config = dict(
    num_hidden_layers=24,
    hidden_size=192,
    num_attention_heads=2,
    num_key_value_heads=2,
    head_dim=96,
    intermediate_size=576,
    vocab_size=1024,
    hidden_act='swiglu',
    norm='rmsnorm',
    norm_place='pre',
    norm_eps=1e-05,
    positions='rope',
    rope_theta=10000.0,
    rope_fraction=1.0,
    qk_norm=False,
    attn_scale=0.102,
    bias='none',
    tie_word_embeddings=False,
    parallel_block=False,
    extras=['capped logits'],
    init='uniform',
    init_std_qkv=0.0271,
    init_std_o=0.00391,
    init_std_up=0.0271,
    init_std_down=0.00226,
    optimizer='adamw',
    learning_rate=0.00195,
    beta1=0.9,
    beta2=0.95,
    weight_decay=0.16,
    lr_head=0.00826,
    max_grad_norm=2.0,
    warmup_steps=396,
    schedule='cos',
    final_lr_fraction=0.1,
    batch_tokens=65536,
    max_seq_len=256,
    doc_mask=True,
    train_tokens=247500000,
    max_steps=3777,
    dataset='wikipedia_en',
)
MLP neurons of a small language model. Each row is named by its layer, matrix (gate and up: input weights; down: output weights) and neuron, and shows model dimensions 0-191. Each number is 128 + 24 x the weight over its row's rms, rounded and kept within 0 to 255. Numbers have three digits each. A neuron's up and down rows have the sign that makes its largest values positive.
After each neuron's rows, "fires in" lists the words (lower case) most often at its 100 highest values on Wikipedia text that the model never trained on.

L10.gate3:148120104107149068170136090115144122150098156150141138152115145116158159147124128138179148098102116122139137169121140154123109119151148142108132086118130167128114131079130115125165156155130140136159155118128114138134080153116144109155137139122117142100128126095119134151137132124130144145119101170133097102087132122110097106167117093152176113082101121142070149095130142083109148123154151106124110157096148094121148131151088161117091133126083155137155109084133131159160162166173151105103107152140166111124116108124158149136144102116118133064159132155104140132159145169123136151
L10.up3:147149105152137156151149125093113138146121139114157148133134143151128134135078151067111141119143192112114152107145097159177110097088167124123141142129143118098137114086133122151113131182124105107141158203112118128132135162132158104129110118163182086140126122108126159116136138115157142148146120146083107127191141176096137096135125131162098155144152115135135117131152116136120138116104140118191127156118105124121115193112113116118157111135130142148101169107092126113132134135130154092135161151144092107123081118093124144160161095150125118148121171150139139114137106134112125105
L10.down3:128139142092175097189148124101132089146106122111157151182127095115163182157136148102139126118113139143142181134144137114126128136121154138100124170086116141122127091079085146119137104165157163114163153157124140126099116128110173112166128115104182167137136148118149114135118116158164115155148096161131131127126139107130120118155132110190138080116105143105115131140122079102125170086132093122138145141138099106117120123153113119109117134130138146098119143091081106141105097136125094101090133123123137111146116109156135142178120158117119086139155136128122121102129120182140110162
fires in: "played", "album", "player", "performed", "play", "performing"

L2.gate358:147084089107158103138158126106119094157137130142119148156137135153133156107137137124131124136120136126130139084122096106103124118137143110088132127148129103107133159126120132146101163165139116140135126143140102090191100163107153118183109145115149130159109143119145088119157118105143125131133129160120083130131114173085098110158131160152119140143171157108076140135099123116135115165133120104105135189164137120099094192096131132113133144135075154114145119111145163129196113149131119119138113165096163109116155150110148114168116176140128126133117142142175087106111102144143081146
L2.up358:118127084144141090127157130090096113167113159138152139173109169169113166101129132097117113116111113114109152088127097174142127106116143101090134188112117115113115134135114133137102190158149125150142137136150115111149128153100150096147112137147173115162127131123155108122142124116170061162109115175133109143151134157085105141124098158161104140138143160102113149130118123152115105138150129112121138153150128090133095161127119125103129168133081155095150089179109139129189123127109104140126164133125161109081158134114153131139131152110169122118147138138184131117120137141140125122
L2.down358:103095119132162096124185131111140110156097119140135151137088096128108177129144112115120122110118145130140186142160145107114142157158176132101140137112144141150129151120135163155143164171118131190153158134149103122146124161106125115165094128129128155190135117147166117114128118130151113103094115159131119149103120123064112127167127130151125111108131132097112140117114107126130087108127147101102129147180100077125118156152114147102164107143104175103126108122134148114153135161144131087130138152087115119098155160127129129149153122090151094060098120130137122106072120118140124150
fires in: "film", "played", "player", "play", "work", "films"

L8.gate3:150132179089132119157090121105129136126205109134141135132140136117128137123133148089080142076154112114126114105141116134110152155081160131124109088156110146128138132167082134147133112129121097167125138143198120131129065140150179132132116136133116117129106145073119106145140174079179140127110110122132164127109120129148130099115144111108122145149165120147126136106079165108140146106112084087109106128121148124135156124133105101139122097146167085140125154127143086142161133098125152127123145159133134117136186128136158126145093097129164181116118116108136112139123167139107135127
L8.up3:103105125150119165122169178103155136125123164131102153099108133091088121149127097144133087124152124093150104119158089068141130160119159167106129124136146127107105144111158121158112090118152148095100152159114124151117162134081092113156106114145135097143178148116097137128137091144135121094172121094098121119144141102129162102159121144120132099135096148141143146142122088131162114144154133119120103121116110091124152117140124172123103121104130083201160098174101108130136123137124159140130107110126135086137159138064134116144111137082150112114155095141132102124144123116115091135
L8.down3:151125138122146109149089102164119118102178105141113139130166106152098147098142091158125167130130111154129137107146137112145154135121168089111117109128125110123145135172121132139164142133120109136126110113146114142086099142128145114112079160094104156128105133134155112155151133135113158113091105158104126127070115146124107139092156111094142198130184135080121121088077131108089140096152094105106127150117130149153144176107144133104156129181142107120152146117102131130103112116140174115104176130129149106150111143130109160105069112129137133137160113129135166179103156146131143112
fires in: "1", "2", "0", "4"

L7.gate8:150076121088105112110168090110122098086124159134112127100169147106078141135121130132119180158103098083134128124150112108109126170089114084141120119142092139107164142133131127112127144111078127143117094117108120119153101139154175153131163090152106170134118154141103122137116136097139130113119142106092141109120159147132133121151135117130163136115161111134123157065142124159179160107135151144131125119159142142114095132103110098126143130143138106127098093149173123161147114127127158146127132106158150081130133135124136189116113114145084161170154149120180142135116104123148153074
L7.up8:148108129146131179134117131157120093148182100131096108155122138154146136092140106088093100100092128101158142152096175106112140123164143145111142099119125104142114125181126153164123135104114106148133089090112166120138103174136116114131104130116138130106126093089123145117109134137168112141116105089121134194137163127131144086114145165111127139137173139093159099149112112113136159169121128112087128094105141142108109163094167117119104147146097147123099115131147125118138076119134085148116083140118135136126156105137133141134093155151149109157107116110135046134118119139112140098
L7.down8:150162136074124122149105137179102156105146149132116103112119124102108106143116113103147141134121134130125116123138141138128105150170117167071125116139118155135126158129134094117185144149110146217100132138149126141140122123122127173151176126109133107107127149132127140119145178094171119109146132104142099108135125111130130140093110117147152162136119112138116126210111102094134130178097099102124102126115158130115127130151138118073123121084151134115127116150192079170134120117163163119142119125134142142137185130136148121140094114145136097164092124119133158135125173142148131167
fires in: "the", "they", "there"

L8.gate245:060086088113163127144148141120142104139104181125138130149126147141091096153104148100140151125146119148153140105161129150099131086148117112124138105144098111112154115128160080117134152160149152110108100057124099100130135132105135143108136125162142095118136155133148121115170112112126123097117181115149147115118133138127162143097116112140113165139140125125134101098133117119142109142135158104116110151106166097108147154097106123147132119146098121139145106165066106151183042113149144157132125153178146118123135141120146138157086128109126172105130115087138138123090087123117145115
L8.up245:128117089133142086176145171172112102148104099135136132113117149176102126077095198107119128130118171149128146123159134162094135125096125130144091142146132143090138106107138172149184180162133120124155152105108120150141151142081157110133109155175148133161136127103102135107139105150154130128125180154144137086139084136141126135128117130132080136126129153141121136124126155178108120136116135150152108136130126086114160131133081172143141128117109131136134116137081097151154127147154144119155093141149136124097086131136096156138150137130152133084141118100131186133113139109112103105
L8.down245:141094136169101084117144096153146120122123123141163122150166118128121112140145101102112170094149154138157150120127192136110120122133164095091160136093116115088107133068095103135175120125100134154172128136075129127129122132117129130136143101143094084145170119115149118119087124123103104185108131150121159144110135120155090141124141091103132075133104095100115119121129188134149112089113106133090135122132148172087118084103133091157122123125131128095185145133099160118142154131144140111129137154154130124136156104098125128159116164143109131142153159115145153147123085138109133119
fires in: "played", "play", "player", "victory", "written", "channel"

L14.gate540:140111135145159100158108109184117098115157110155158127163126152081135111099101124124180178115102142130126097171114094105120101162159138110093189117137150128081149107110129143135095138100129088117120139138121123161160110148135190096129093117123114116086165128131098146127123172133145169166128111132136130089164146120132105116108138129147103190106107126100128121155086133132117130133087125106091120123123071123138137144128146142107147150108135116157149119168132122138131154107145117124153112170146094143122158125162133157123108169110116143134129105156128175131142105135139122072
L14.up540:134089103098158108135140166069121172125125130136104138129153149123090169106122121148129135154125137120109128140142180093127092097099103148135154134145138136120145170153163119153100128114152127131144151114093068156139113100142089141150114112120105083104179133174131121110142159103123088080097116146117135151093159085159128125151156199083168118127134145095146118137147164165133117141118117113096097132134126146132150115136123087157138129155121147159108091115165153142101128110143102162148156154142119150120126154114142119087096141163146154132127096088110121121120142145128095120
L14.down540:150114148133101113144127131161106155119165115162158148174097141099138125127128120074218144109123077123098126172121096161121095161131121128128163137128148172116144090154105149120094135099100120117125125129120111151135082139111130110090131099166143117116161092157116086163109137135137118113124117124093119108154108097121075119138096123122139152147090106118154132119127107101102155124126138101113146157122125176148157145107122169147106072110151157160108096133113129128098142139105131126163163130152101160165149115109088125121145146126150128104137074155126155140142140147129131082
fires in: "votes", "total", "early", "vote"

L8.gate20:154056119121156090131112129096129128132109160138140078115133143122112133117142111139106131100170165162156171155127139136106112109175113102154105118165106097139113137129122138161090093122098111137139122123121167090097098132119107137091138119110135140106139136123117087116122174140137146125122145151116074104101131097105110107113149158099137149101135084134089148112160155155147096131169109160101129147086171168119168149133097162146115151081109154153146129104145158136151082129142137147111123143078113164146119149093086133107159141148144106125117121174111146117132133150161117149
L8.up20:140109142126112108137126134102134156116118152160122123120146120128092143109147164102169169152151155171148144103105106117119154129124124102166143143145117138147111157143184124150102110115112111126122149146125154135114054084125105146131104147101137143088136091139135073141141133125106103148125129109151103128115119103086114141120117094122129128120111124112101192113107172114157161141164151163121144099074135142119154102132125155122164150138089118114124144113151123091157076150143127099088097147126120158087106147086119112159129088131200110126121085152134121123142182124143109151
L8.down20:113099151134139097099132160086111135122090138124140107145131135116120133124124097125139153112173173135139197129130095120119123141147106124178111179120142120147138123135132129166108123128156089157119104154108150115089101129118134158088163126109151122116159086140114115133087187119123156117093154142153086101123126089100127150098094142107121093102116102089116156122196158138129090085152109159112116110094128143117145147140098162137175152098102138143134143105128126133171075127109140119098129126129140143092131150115108084120152147095138082099099103163129128135118133131145142154
fires in: "him", "up", "brigade", "himself", "upon"

L3.gate513:165068134122138106121092126115152137152101127160160067097141140096188143106139132168128112147144146129157132148072117106121113121126138132120117096145135113126131144174141154149090117151124099128128145114107116112151118133111120137134175116098156138131156117132164079123099178134126141153122126123114135156079141130146085113122140120066140135077118113156144147141071169138104162132172160146100115136085167100136104123133109137115120151165136107145119144136184165109166074110129126122124127160083123167131132134094133139109147142109117095119126089125136119148145143116124094136
L3.up513:142109127124163090099095135105134165177126113138147112113123087092083143099154155123140123078135142133151130159137122154104109102171134101101141121115126133117078132165103108161086085186110105139159130120101169097119116147121107144084148141110142134089153098153175110114108157120139148135097137122158144144112111079151093164139127101096126142093143138138157151127094152136099115137155139137119166080100136091122123135179089116154152117119119124126095175154153134151178119119116120138112125185107134171088118142135144117111156124126154122134101110119117110151106128132132147122
L3.down513:073129120120146121103103166145135140136119134129166120105103097098109162162155122111114113094146149124129205139161117108088111126172135119119129105112126123157118127113114148151132121146107129225166136143135137086133134154133127159097152138151130130118133098145133160178106099093127117121115149113149133141157096098122140165151146090151122056140095123123154170125158142121126106119151152161114137082086100080129140150176098152140145125105130148140110109114130108131158139145102119154140134134113133143104172143146114072083150111116172126133120113143130123143115094129134120130
fires in: "up", "or", "upon", "upper", "islam"

L14.gate441:127108137141135136103157106125130104090133139132164161139158131097128075117138119136107184120139131125141108125116152133102108134130107122108110158117165097107130145150127143113127159144135129136113101129147153120147138167115192111118160115101117114152100144085139090138134106089123106136101113113130185061106150152116071085155135087140181154136155112134096137097119124129128159151120130130147173169130196191093141158103130113165139133144133094152144141108157111126124126113144124115128157152144148102171111105098120126143131124146158101149173095148157099151137162136135123153
L14.up441:109154123127141165126156081143130112098133106119110132148149129117117126126115151127163137081123146147151102114105094117122123096153095080090153108144124128140085148137158152146113167142143113108125078106145149094115145150125120140126131113137122072110133124138091115113117150108156165118140095145139163095107128138127110126114178125057128140155168146128138154131132130155104166111118161154133122144138172117061157140117119159180131161143138106149113113097130128153128090125085175119132136117103114097127167151125138150153142103127120138073121096194157134110096110146114077117
L14.down441:076114130197179156124128106145156118131126124167159169146137108105093129142153103141145134099131106143109104106155117146094117138141107122145137098119148156144126159122153105138110129176133132177100086137133153124086149158128186146140134143100166070145133144096129136123156113111106141111123151123124107098110116086115122107142123142101135094156143118095127139114124121120131090146094121158169108153094128145119124155133096121162141155173133119169129164094146159147147079111162107108137141104158152158158124121161112127122130077191104171106129115156159131161112139126122130132
fires in: "two", "three", "four", "five", "six", "fourth"

L5.gate403:127124115128159145121121133143118109100095105106104140121136079125103104108130108142131172096146102128170107147150124094126103140166108139130101168147152138108157149141097104135110121075102156091174136110124178118123136122147146139089139173155157113120148127141135170090182134118091124124126124146097096148181112167134141170124134138137102115088124191097119164132135116162180104114112111128141122129118114182138155130091167144144126161103144157147115135115139137154117116099142114153121143117137111152136150079144131102146106129107146157109126109135089114106084095170090099097
L5.up403:110134105134094146133145141126160139109109154111145135133129163114136148164149140147088089116113130083152123119094131148144151119121107119144146136140119109131113121142104132106146123156126101139092150102132103128096090163145088150194127162125092142122142152144144123166094115150171133112129115088170112156075170099161134112124163137143118113112113129115136057095143116130108126162137114116124146145137147102155122123177122082141086082150131124107141088109120142130122123182126122106119128151152143161150092170104147077101129087168116113141117194094137123159116168111121138147
L5.down403:174094127089143109164107120072126128155087163119124123134155134149137132130112108126136078131115109085123103136110122115118159121130144101119132167118107143146154133119125150105115140145141118129096096141109131149149144076130139106116147151117089140121138118102120125180163134166164145119141156125137151105074140110130117085121145109153157213140131147122108132092096137149147123123094098108131095143144128126101107109158075085138145157111101098152154135145099151133159102114107093140125141151129143153150141137118141169100143182152092142132112061172114085106145139109106126119
fires in: "0", "1"

L10.gate393:140093119150124127151132080115150138114097120123090151189152133162157138126129048202153126126158135112094112151112123131177124121157116115123134169118104106126160162087145114116060093135160140114110101124133116144133131161134156102094177155127108124084146132129133124158149161139083084120153124149118117105132162112114073093079117123102117146087134181139138118142108141090116131131149129099081132107159117160129139131114104139110116122122131120137158147113130107154120084119150133150121133111116169144133098130089137102159114117118145120107147101139143156121156125132123144107
L10.up393:118134122183124127130147074165136137122117133110076120153117108170176133152138097148132114139150147142128159097138094089105107159161173126136145144126140129141143164094155135130099102129140160180121109137144097136098136147135120117123144145141094112093109125131119127175121155124118099097116138129164123093104118123100065109108143126096118143115166145131181131143128129088078166154149145152087087127134159166161157125124106170087105124110137138130111124106154095122136108148157158154129142100126162158116111158147141118195132150088129123124105111134166140150137117141123161093
L10.down393:109121135170104101158143121173131135096135139115085103164127101113154133125168140103124127102173153093132154078146125091136129148111164125125116125143164165110123118107196125156141103129150106152112126133118117106105100128138103139131127117173141111136091115121106140160122196109132124104116118113169146122117129110092056139110157081089097109139153093143151153150121119118093158174118140175123098136137156145151179131142096169104105125092151141137102128124129075077126125136126136118135121099128138144131122137127145115184130166114145130127079110137146117152136114135140147094
fires in: "over", "under", "between", "at", "overall", "by"

L2.gate454:166104156134119147117122103123137134167169096101105146140175135108171126095127143112117094145139133080157133170128129060116157142104133150138092115144126128120124105173137096127086135150139125101092108140137143121099138154130138144124118133123124132125109095106124103121126107169148173119149127131142136156159109129148136152152106148133133143143144141142132156116133134125183142160102135124123138080117144119092145155107156100149194127150116096199139124137127117093128141121124122121144152121149125087131179135121122132111118086155130140163129065166164107069135119134153063166
L2.up454:129115152153135139155152097148125117134172085126084133098135126135149118142130126100168115085151145130135099115116156122102120117148144143166132095126114088152131125096100146159153082123113112143164107116161151110129118171125123125136168124114108139087145130097129156151118161133120180106134105104097148166113130149098123132083165127143112132117169094135102089146133088045159143137150158142121163123107129158116146134098168149165133141109128165131113169104146108147115119130142110149101086161095135181171130125107148152123126095133102148157090075111122108148110140136110150132
L2.down454:146163121096121183132083090167119151140146141109167118146119111138151136114114119118187117178107097107124111177131108173105107134127129105103119137114143128126156137133115082155110120161104116153084120170108142137125139109134120170130132147112145094100143105102179113190165130124138142126105108099135118141117138129119159124140121119129115197145128086106134144152132181132157150121112131100105111130088133117130138118105169110091098124146113132121134121108119120147169111074150115114122103119109103147125131128140151086109114101119113121194135169127099101121140080162116107180
fires in: "it", "the", "they"

L10.gate281:133163132163116119109155107140113125158138132172107145122092134165146132159155132127135176143099156171114112157143172165129110151112126129136181125083109160109114114092126141147131086126149171151147133154108132111089151112149138155120136161118129116096157156069131115153167149122099140126131133116108126107107098175137109114137143145149182117119108109155117194180117082084125151123082125149115150111147141139153136127093131147112131135083138107152135141106104078123164141124127175106093111119100109098168138140114144141143104096132121154116122109122113128150099107126083129091
L10.up281:133137083145112141107150090125093104144125132132118136155112142159095139144157117130109133129132138123074138133151125129165126073132131136133124113127129142108127118118104131137117107115163138130160142161129136116134111126151138125123130141116122095091120174133182103144135163150130103129138114120107077205132127169071129129111180141166156122104107142173154144149116153123126137092098158144103154117141139148137140147062151133086124172114115125181118128095114092109150126155108143105151089149090133128176166128110177144120097114130129161143141123151093149179111146120079150091
L10.down281:084147129138143103117124130171136116117147150113100124090125112141145146125122123131166171136121112110109162158137091129126111192109095145167159142123114161149158146093142126146092122141163132186100121133134143114125145119156114098105142132164133122136107096128129122159118153134129102117101117114152149112114090126092116109110091148099107093172144095137121129176129114097147160211132136137117077096108155141167157113136108153127131122111129123118134135154121080087075162109156145068119137138129108108113156147155130107163173164103113117105100102139119140116128150146141169109
fires in: "from", "with", "by", "before"

L3.gate1:117093121129173167161138131144100110124147117154123133087113119111129159163154116126094167156136166143155090112144133083128145148179131164131136154112125107133177083139070161143126112111131128133156142102068163166151134187121133120128147140126126140133198141102110122124138158130135116124123125123096155157101146099121120121080150146120105112104137125112130157125113112106101150126111095147099132109116128133147149128093184139091125152114144145122121151147130115120092092110163078152134051138119121126150155141138136156132064125148138149130118111138110168131089106140111124123
L3.up1:155097082142131139123135102144182159123133036160093142142116116146112119175110120090135115091149155118153108108130142118135154147143137136143155125134112122128145146122122134160132095152093134166091102168165159133109114115139113161146119077122098086189086129087106141103106144131139134112139101132089127139102165166104120104161137129121122123117128117152103148150110113080134115112122164128111079125127054108151145089066121123112110123116112098127130134103131115126111152140142156116112111117124115106117120098080182139156127097130113126103097129148126131104158138118141135119
L3.down1:090121135119117131157088082166116077113114138117145123101122136112196125128180147138136148146101147118120118144134153114146074131122150120159145147146100142138137180087173110138134180127177149117108153123132135135130129098100130107114114142120145135178114143154099101155120141130113126134129148109122132117107159132119091148098117083130129186109148115124113141125116126107131197122152148183139095097149163121142159122140091138157103165152081110135123088141098125124086090162164159122148115150122142089119106125094092127135094139150126111120132096114130166131109159157114142115
fires in: "by"

L8.gate300:104117147152125123130142092114111107090133138138101120143173166121058141130105134080166134133137088124095128118129065126133133134152075128159124159119112115155151111131170137105116107151111139171125111150121141126105136122111135169115135116116140067109133111137102150124164138119113113151151132170105110162133136120099146095122098110155132147167141088105152153119140150184140097125141169144095150105179171133154093120072151128113107168137134149151092108103172121128166110159129132094096088119176129095140137114123111110135145132131121167098114158116136115138125112165114125139
L8.up300:114112133100145145111124092104159150128137117138154113104111112085162101140154105133130094072135157108169140126126094131096139055134180093115108058143109140115133158120142084111116158109154107128103145134141112120121111128160108106108146126102134143106108137108115088139127144105174130131146106132109140123101129119118101172144148142141132129105114114134120194146093127134124100163126148100133185154088152129101135184136115100147145101141137132165156154143145087111121131118144137132145156133128159120117115164126156163149170084150152126145141101149137124148103142157089168178
L8.down300:110120124149135111116169146138095120109116100111083146099074115120133136118111152165122114103121158133125139068128056093132110132135127105191065144139132135124173160122127166086099117142110145155107103136109093102101125116126124105146102132144133121135118145158129110119195158122104109115136095119180144130117126101125134124124139139142151191117082123117140146110162108137107107154114149119159155116172126138115120157126133096168145107114127118118108127103107119120162144181127169074110144099141146146123163134157143146153167108103141128099111129156156137099095166114127140123
fires in: "one", "two", "three", "only"

L8.gate330:126123101107163129145128122165161150136149113121104152137115104116108133163140170170165165136171125149166121129092137137136108113138069093147126193139133130168156124157074112159122125124085125119153110132113144152160126134105131124114129128111101108094142151118100149098117162125124130204139142112097150125104131109134138084088141135154110119126104129111092128127149114135138111088122117067155129111154163160124121090091119116132093133106127127137144128123102154126151080110163160132096101141156122116146175070128134111104091111117143146095135118098123132131063154138105104125
L8.up330:144101098156149108132166130149154131125108088150119138126132132148077112142114140137149127118125088151109136083134139063131117163152092117118112133124134126112123109120129104144133106115109120200145107156083117118143113147124140104138138089099127124090120155120140116111080159154070136117154128134107101132041151168097129115169152117154117140071125106129127123091165108141122123113133129109106107118113136141118151153116125125106148155126114131162143122128154141159085108127137152122156147121155112111101144102133146164132091145088142133169078172140101110149140118121143176067
L8.down330:129144151111123101123136179126127152121101106142101113108149152184116133113175129128128152144140132130097104165160106111174125145135159161121108100128120165166120119086139114126098114149142123144188136150140094139132121141176147132144169079147169139167167113179115128147126182138120143049092135107142117119164108111113113130128150110122129115131107118147145097115151113116132121140185127153096086128130133085145173111150140153133158104139120173144142111112105125104115109142158136084110151096152105148116117136138105128173160153123080138130080097114115127127147122152127154137
fires in: "by", "this"

L2.gate477:135091172083119104109140138111131133091115117123125124195148143126121111096071138085106125117105089104087124123161145100102101105114105128154150127164136064119126127126136113118078130145093125081128118136134117125141119157154205147140128138132150135155159083127157117125131099155153089174128164116135140134137148165105129116138106142134148147123154132139096123152117126126201119158131150121132169127118167132133098129107152119149182134130114118130116076139154150136162154097127116137124151113122163114108149121113125160123114103136127157204090133154166137124117120136119127144
L2.up477:165100131156121148153111087127150131145190138126137138120130119122161128115145129104166086116137142120121144165061158109114158156152166133134096068143103111144143097140139066107159123110126109115104116108145142103105108099143114090093122127125095133093128170147102155139132155139146161128119081113135110081140145114126131120122169105127123098139151102134111090120118117089169163130134119119121153067101150148090139155110112101104112166139144124194103118132120101124100081157180131154116111140127144109174135138102142151100107112154119110143102136088116113122137127131134100140
L2.down477:142166139092129152162095115120079166093144120128114106118163150145160133139108122078199123141068106119109100137134156129124177111104119149125097147145127114148174114138144095167119091153101108130114134181121146123117150095116130145111142134082151116122131136138127122156144124127144162129159112095139109124163145131102164132126085168153141099165135120124126149162116100130122163157133126102109114166120167123127112115160092110093078150121135121126123107137114100152177116115162154152094116118143136139131100101120109116089105140133102142206141125161122121121111142136118121185
fires in: "it", "the", "they"

L5.gate549:125120098116109138121140115131131096112064129102134135079163185132133117114126141155148111130128091097128110103107137118154130163183098128090107147125131091108081117205115124150146134127094136140119080107116116094163101132090131140129149124113135110099127140128109102156127140181119122144126146134103127098121125127167154163147169129091108103079140142102136124102147137166135154140133124139152163136153147163099163135158097120121136148139101155091134109079132143174125120181111149109137128146171110131096123125158128146111122121153100140117131189155130158120111106157161087120
L5.up549:135136094114128127081179156119131123125122143107105123156125155116139128101135151134114130120164097112134135125089130093095130105145106114169118141173135098156152106136114114095106137150125134118130108108091141111143140104103189101143123137112178161137123109189120172124121137132117157138141165129181134148097105141122150142114151142136135147113106152098108067120166097176151140064132112132132099107112165157148126115158109108139166105135155135173156100110131130108087095079138114152124152161145152168134161125152113091078138134128130147130132119135135113164122086159114097094
L5.down549:131118135137127108132114124066103132132103142145089136100168138138178130124136140131176108141140128157183140143134130142115139125124140111129107117104101112134076131144129111177139157122106161135150144139146182169127115128139127124128155099092111169141127110131106117183171168137120126174128140070142138138118163159083123135120151099108128226110121122103068126112112108155167100115107150139142124155143155154126116099081079124111125118112096106118119130145110134126151128092157107126120129186138133120099116090144155147137099110101118136113154093114143157124129124141141100138
fires in: "0", "history", "born", "life", "1", "early"

L5.gate105:097092126182140121105197136138130166126113124149116137127148079068165113176169139125122136136130154132142077096112131093163092106127143095148161145077145175139155176124167152125133114131125122146126135139132115140119135106131157166164156094111124148141105139126137126142114123140148131096160126129149105108075163121113127134170136103167155152105158129148133108125109142090134124150155146112128136111154127108136065088128133131113104108133105128148136116109139112165151120151132144108154127125181118117132131152139130126118162097149133132102155102179122101135104178155088104175
L5.up105:092113099150076102125142130106109111102082113150147129157118138133121145087112137122175124111088159137149110131108126140102108171148114085152138116156139116121091124112134121079137137171134082148119076074144083076092102094101123123120110135078129155118134185145139113186158104141127122137143104136182162109121137154170138087130164134147141133137098118151085132143110155172092122131153104103122155156125145121136138153145098112118137149145139101142152120113158139163116131150099129158095124139170122128125105108138101147117152121150143152091137160147118088144126144101136134117
L5.down105:133142146184178106077154135104097099154143138138110131108112096137126123130158163141076131112144165112138124098173098145156147155123131132166135174134171165072143167130115129104122120120118139133131124141107082147145119136132156112169161111135119107127124134150119118155138137105122193122126155132190100133102143116143144175177126117161115113124151171156118143127072129104179091106091135125113132111128130131151104098148142130140140120115128095109143150100174135115131136146114151080157150117163095154138127143135121109100143129110172160111096145108142131154119181118128134131
fires in: "two", "three", "he", "2"

L5.gate345:126117147111132143111130136136137122156121151117130127148125126148136131106134090136071116146132083099091119118175128094095116094160114136147110146144126146098126110142109085147106120129099129143156166133105173145147080128103177088095118178137099141086137117122144144133129124096097126164136112116152103126129131177111167129122137116144109129155135117130113074129118102125178120093135066072124121118120184135101111175079110129175142142117110129162114116136128170155148118097146108123075155156119119149157132124100134144146105167157143137148109160132144122134152172126156119174
L5.up345:163100156119162111127128106156134138082191122116154164135171117126139134163146115117174094132065125127132081121122155113139149139151137138130121097141179129117153125097113125099145095133115098121116081105123121123152152139177125129100128102133151106113154157096152149120138149112108114131142111130124159154132167160116129132126141135129167104150160139102122116138128129131111131150134151110109141093106047124111126126083143141109115111135138125132099158069139094139083097096144117137122083145167082145133137104129150129098088156173100126131081150101128087107097097153117145122
L5.down345:133139136143104132114120132156107136123158081109160124135165115156119122145049114125130132173131107125085110110138141131156113093156140167149121108100117119130145138152134132143098132132117146196095143127122085150154149137155135129140112142142113145106157148161159146159134126118111093097089085084151119109128122069155128113113113166159122096205131111112130087157127137103134120123128143124126142155136108132158140130141156130133107122162143142150121107110142115141103070071140144151105134128162102127146121094148146095120081156176098152148102135145137124127138071101084124143
fires in: "the", "they", "these"

L17.gate421:132149101121159126134102157070133119089146097132138143122196173133108110101141113121137112135085117118158078155135120147110193110157151142148118146150114092101144132120172142132109143092126129104142122108143121113140127127165152123136170126111128170113104143135099140108101123169120123124118156114110117115146107096089119101133124143105133154116082129165110094122126134175086135136164120139111115131133113129117087112093092134137083105171116124167154167129123176095177156146135129156120137111150161117139159109122116145149105104134117141132114167134124151139152107125148157042
L17.up421:165111120114183085144117128120129150134178084136110121105154144154119115113128105145179118103152159112154124151150100157080112147154136110118147153129128132107160129144139113115119097132088114131089130146125104143168095096135134135108082119150111093183122124112121115096128153161109095095133158155136184141105135085115122136137166075117123121088143133154114117134113164189170149142150113151141116121159146084120117066135119121106111132138137151131094139135119133112110151123092119183149115135183109108143173131108121151132159138124113117118110130119101173137086129141138164134
L17.down421:135124129129108092106129151196136110158144134127118147159166126111119146152132058100117170119152094119120134082082096152129170130134139089172130081132122170144112128097119089096119114154156108099163122137104163116123128116111138185109110133146181106127128136131123130143155125124134095128103115112084138152139112133132124130145122115126130127121116175172181155144131139126084138173090175110080177090093150120113148149111134149133137123115145095109106104134122116088098107146144143111156133158117145106141163133171122128144147133110146115111138101124130081105176123112124131121
fires in: "votes", "vote", "used", "revolution", "election"

L10.gate93:100090138107129121143133146093158120125098096162124119131145145114114109083133147124130117115129124132112147157076132115126090165148098106120137116145090100056120130146128139150098123165134107144165131127108146085166088147150093117114150177112119135109132117099119074150112114098125158134147120126155152159087131126168117099130128151157139116083147139096137133091114163122114091120175149097117164123086146154121086099146127171100089118118156114113128133133138128073088096172140155112130147167148127148142137122112119067112135106111137117089092117167106151108116138110150134125
L10.up93:141082132120146112113088103097135112136116142140134094124132150110116155131163105093119094155114139117148161161126131129090134156162148112176097090126111113079128109113174131130125114151130048131139139162150130091138127133133132133122152113131084134132103092149122122116112160139155115126103140083123117121141159182121079103150139134166098132126136097149120131114152138130143109159167134129118158114143123128142141109155119149111107136141085138169126127115157105123130072128096128130135106153158140131155067185097159140086106156167113115097103149164097081123158136140140178132
L10.down93:091080140119135126132115096123156107152107110154152102121147123103127101091145126159125115154130123149111175118109106138132134157129107117128138102108108115099152117151115147133085130158106095157166090119098116119141121104159117156092140146110114136143151087128169112161118158119125149107146135112144131149089119097128106120127119161142098033131129105119138137113147188099088113119147137091102160123078120097160110136151111116135113116136111096191116190111159119117098101149108145187120147168160122168108096140122128118096101145130152105119103134146147129095138141095138133129
fires in: "up", "upon", "early", "college", "upper"